{"n_layer": 8, "d_model": 160, "n_head": 2, "n_kv_head": 2, "head_dim": 64, "d_mlp": 448, "vocab_size": 8192, "activation": "geglu", "norm": "rmsnorm", "norm_place": "pre", "norm_eps": 1e-05, "positions": "rope", "rope_base": 10000.0, "rope_fraction": 1.0, "qk_norm": false, "attn_scale": 0.125, "bias": "none", "tie_embeddings": false, "parallel_block": false, "init": "normal", "init_std_qkv": 0.039, "init_std_o": 0.0109, "init_std_up": 0.039, "init_std_down": 0.00583, "optimizer": "muon", "lr": 0.00752, "lr_mult_o": 4.0, "beta1": 0.93, "lr_head": 0.00768, "grad_clip": 2.0, "warmup_steps": 200, "schedule": "wsd", "decay_fraction": 0.673, "decay_shape": "linear", "final_lr_fraction": 0.0, "batch_tokens": 16384, "seq_len": 1024, "doc_mask": true, "train_tokens": 145700000, "steps": 8893, "dataset": "wikipedia_en"}
MLP neurons of a small language model. Each row is named by its layer, matrix (gate and up: input weights) and neuron, and shows model dimensions 16-143. Each number is 128 + 24 x the weight over its row's rms, rounded and kept within 0 to 255. A neuron's up and down rows have the sign that makes its largest values positive.
After each neuron's rows, "fires on" lists the tokens most often at its 100 highest values on Wikipedia text that the model never trained on.

L2.gate147 [ 99 123 105 113 141 163 167 151  96 124 133  99 165  89 119 133 153 110 164 118 113 111 153  69 129 130 106 140 107 125  72 150 124 129 148 115 142 127 117 103 147 125 141 154 120 124 137 129 127 164 122 139 164 147 118 135 117 158 109 120 161  93 142 133 124 163  53 113 127 162  86 140 124 105 112 134 112 133  81 174  90 182  79 157 101 148 135 128 135  69 159 118 108 138 123 120  99 128 151 119  83 147 127 108  94 141 131 141 120 120 119 125 133  98 105 136 139  96 122 120 121 127 139 109  97 141 129 137]
L2.up147 [101 119 140 116 123 159 121 109 130 152 153 140 145 104 111 115 112  74 138 156 140 117  76 111 117 130 129  77  99 127 130 131 111  83 105 121 179 103 138 116 140 166 116 129 103 120 123 197 111 157 163 154 160 127 143 156  85 143 108 148 143 111 144 138 132 113 100  98 127 102 104 112  96 131 127 157 116 112 109 136 105 130 115 123 123 144 102  80 131  99 137  99 165 138 116  89 109 122 133 150 123 136 120 134 120 131 127 135 102 133 110 116 139  91 145 137 137 134 125  64 105 113  49 125 130 135 134  84]
fires on: "F", "Z", "C", "X", "H", "Q"

L2.gate144 [113 186 145 148  87 130 104 206 124 143  97 116 137 110 114 142 142 104 132 130 129 109 138  83 125 115 116 145 100 108 122  79 127 153 128 114 134 106 112 138 150 143 129 136 167 180 126 142 145 118 131 153 116 138 133 100 140 152  89 137 171 105 110 120 145 109 163  91 133 120 145 139 140 178  70 119 131 108 118 106 134 158 121 115 154 174 113 120  96 103 116 158 147 127 119 167 126 101 132 106 195  59 128 132 155 162 157 124 128 137 117 124 133 112 125 122 116 135 116 130 142 127 143 109 158 139 114  93]
L2.up144 [116 140 149 135 128 126 142 175 128 111 101 139 137 130 131 128 159 119 148 147 109  92 103  76 123 110 105 100 102 126 152  80 143 122 118 123 125  93 116 132 156 152 154 118 201 176 109 133 119 129 153 144 118 188 160 110 115 113 108 160 161 152 125 113 115 121 146 115 133 129 145  96 138 151  76 161 140 114 128 127 140 152 119 123 135 140 119 112  68 103 106 152 112 115 118 178 137 110 106 111 208  72 137 148 140 146 120 121 119 131 126 131  96 132 158 119 104 144 119 124 131 116 159 127 121 104 110 104]
fires on: " Pre", "se", "pre", "Pre", " Ex", "Se"

L2.gate126 [105 110 127  72 164 123 100  61 147 112 139 113  91 147 113 136 128 138 102 114 156 142 175 138 136 125 118 156 132 169 146 113 137 164 150 122 135 131 172 136  88 118 152 101  92 118 120 112 120  99 158 144 136  91 112 105 133 167 138 135 130 155 105 104 179 142 139 116 125 146 113 155 155 150  81 179 123 144 133 136 118 158 143 181 114 185 191 120 142  96 139 130 121 154 156 115 138  91 128 159 128 107 152 116 110 154 105 130  88 127 109 102  90 104 134 124 148 121 110 110 135 147 151 118 123 120  83 102]
L2.up126 [118 188 150 116 135 117  91  76 142 142 115 153 134 113 105 154 124  67 143 126  96  94 145 154 109 166 158 120 149 124 180 109 140 125 170 142 126 103  88 117  99 114 126 112  83 156 125 146 127  89 145 116 175 106  94 138 135 132 137 133  81 122 119  87 152  93  98 104 121 134 161 146 134  97 155 133 114 191 124 161 173  81 150 101 124 115 152 141 117 141 148 116 134 123 108 108 111 130 114 121 118 143 122 114 173 115 140  97 120 141 118  98 149 138 162 143 133 131 122 157 163 123 165 121 138  96 132 126]
fires on: "=", "w", " compl", "lu"

L2.gate331 [138 170 128 144 140 155 165 100 108 165 184 117 139 120 100 104 119 122 125 146 171  90 114  80 113 162 147 126 118 138 109 121 169 104 170 113 128 107 102 112 124 147 180 151 108 155 125 133  81 114 146 142 153 116 119 131 175 138 135 134 105 115 143 108 131 103 135 105 153 111 146 117 128 156 152 160 111 123 140 123 111 176 143 146 108 143 128 116 118 123 134 130 121 112  92 140 101 154 166 143 186 111 135 124 183 133 159 147 172 103 104 138  91 162 123  90 129 135 113 119 170 115 143  96 118 110 116  57]
L2.up331 [144 156 145 127 146 119 160 113 151 120  93 130 124 124 105 128 136 142 119 150 119 145  85 149 130 143 170 146 111 168 126  94 139 133 118  93 155 182 165  94 131 147 125  68 136 101 155 178 152 105 162 119 170 112 169 105 163 129 124 127 110 153  98 117 117 124 142  76 147 103 124 123 135 171 142 101  87 102 144 141 101 165 123 146 151 165 134 114 107 137  80 119 110 101 153 106 124 143  77 112 153 118 147 158 123 132  97 135 141 107 123  89 116  88 121 118 117 120 122 150 144  77 126 143 166 113 126  99]
fires on: "math", " co", " te", " repe", " Whe", " wh"

L2.gate131 [110 130 157 135 127 158  86 101 116  80  58 101  98 166 127 168 121 149 152 149 126 161 139 144 149 145 153 151 131 160 105 105 104 139 146 147 138 130 126 123 130 119 130 174 109 132 164 120 123 132 113 142 117 162 125 124 150 116 191  74 101 150  90 127 154 144 134 125 130 106 128 122 146 103 159 155 149 161 123 152 134 150 159 126 150 145 167 150 139 174 122 137 128 126 123  90 112 181 135 113  89 142 135 107 116 126 122 145  73 181 175 109 173 137 121 120 151 110 157 161 150  88 111 108 149 141 133 151]
L2.up131 [146  86 171 138 125 123 129 146 170  70 117 103 125 112 114 124 130 214 109 137 143 157 133 140 121 150  96 141  94 119 140  83  99  99 125 162 137 116 136 130 127 144 127 133 122 149 132 141 123 188 141 122 102 122 149 154 128 165 134  96  98 157 109 103  82 124 137 105 154 118 174 114 143  74 170 118 148 116 120 135 129 149 111 154 147 102 107 130 119 144 152 138 105 132 168 105 137 190 114 127 114 157 159 125 142 126 119 113 102 154 148 110 137 116 141 126 143 116 168 191 151 116 112 102 132 157 185 105]
fires on: "'", " ob", "ling", "as", "us"

L2.gate388 [124  91 131 129 100  99 119 107 148 159 111 102 147 112 154 108  97 155 134 133 136 161 134 122 136 127 154 158 122 131 129 112 147  75 124 131 104  97 138 177 145 108 160 102 114 171  93 133 129 113 119 108 131 103 129 125 138  93 192 128  48 131 120 141  88 133 145 122 106 169 170 116 146 133 124 116 153 136 170  93 160 135 117 156 106 142 124 148 150 145 136  83 131 140 136 124 114  71 130 136 117 151 160 114 140 108 129 109 109 145 110 100 106 134 118 169 165 138 102 182 116 161  72 143 135 173 137 113]
L2.up388 [117 130 153 132 127 104 146 119  88 132  95  78 145 142 116 169 138 156 123 115 157 157 141 120  98 118 130 123 136 126  72 117 130 118 108 131 117  92 108 187 151  93 156 138 107 167  74 110  91 107 143 100 135 117 146 154 123  83 155 125 107 195 160 141 124 104  98 132 137 141 128 117 137 160 160 111 143  84 139  96 122 146 146 140  98  97 164 144 109 148 138  66 144 147 140 121 160 147 131 125  73 103 122 133 118 113 117 122 117 181 145 145 117 122 150 147 142 124 122 138 103 120  64 148 175 172 157 128]
fires on: "ris", "by", "ils", "rs", "ds"

L2.gate271 [118 141 120 151 117 158 141 112 139 145 121 107 126 153 146 130 103 142 135 125 138 161 137 113 108 120 122 179  97 129 120 118 135  81 154 116 159 113 125 138 137 122 112 199 131 116 151 173 129 107  94 129 110  90 156 123  80 108 120 143  64 135 130  91 107 112 142  89 118 139 123 132  80 158 139 119 177 147 135 107 118 113 146 156 119  86 112 155 124 140 127 130 121 142 141 144 106 150 167  98 158 130 135 114 161 125  78 143 162 133 109 161 148 120 158 109 119  85  58  82 141 185 130  91 118  97  88 146]
L2.up271 [111 143 126 156 117 122  92 144 132 158 122 119 110 142 124 151 149 145 136 134 161 141 100 160  93 152  95 126  93 121 162 148 136 104 141 105 170 114 148 109 125 146 120 192 121 102 162 136  84  91  59 125 107  86 141  91 111 111 105 122 105 107  83 127 107 105 151  96 154 161 143 155 105 144 112 112 163  94 116  98  99 107 145 132 168  77 116 142 124 131 113  76 141 142 133 133  79 118 125 107 125 114 152 125 144 133 102  96 150 117  94 140 129  80 137  85 133 104  73 113 167 166 140 115 127 108 136 139]
fires on: "ma", " Votes", " Apps", " Pts", "\n\n", " GF"

L2.gate141 [159 108  97 123 148 111 119  93 145 125 162 159  90 106 128 134 148 105 152 149 152 137 168 154 160 154 137 154 119 125 126 152 114 125 119 116 139 155 134 144  93  84  91 123  97 111 116 163 166 144 144  85 152 130  85 122 112 104 113 117 129 120 139 137 176 122 127 120 121 165 136 148 106 120 143 128 152 163 151 158 105 133 142 100 159 104 159 132 156 137  87 107  82 129 159 131 104 100 118 118 154  79 121 113 122 132 108 139 130 148 140 147 163 150 130 171 114  93 101 170 147 155 140  84 152 105 167 116]
L2.up141 [122 107 125 104 141 152 117 122 108 145 113 143 121 124 133 138  89 161 134 116 152 122 141 145 154 157 146 148 143 119 146 114 160  90 113  87 129 154 118 175  95 112  94 108  85 138 106 146 111 136  93  78 166 105  76 161 129  92 127 122 140 104 120 135 145 139 139 148 144 108 159 103 116 108 129 153 154 147 119 162  89 116 159 118 118 146 173 131 142 146 115 124 130 127  96 149 138 165 134 113 152  96 133 136 167 100 128 150  99 115 168 137 160 156 111 161 143 117 126 120 138 162 146 106  87 112 147 179]
fires on: ".", "-", "aman", "din"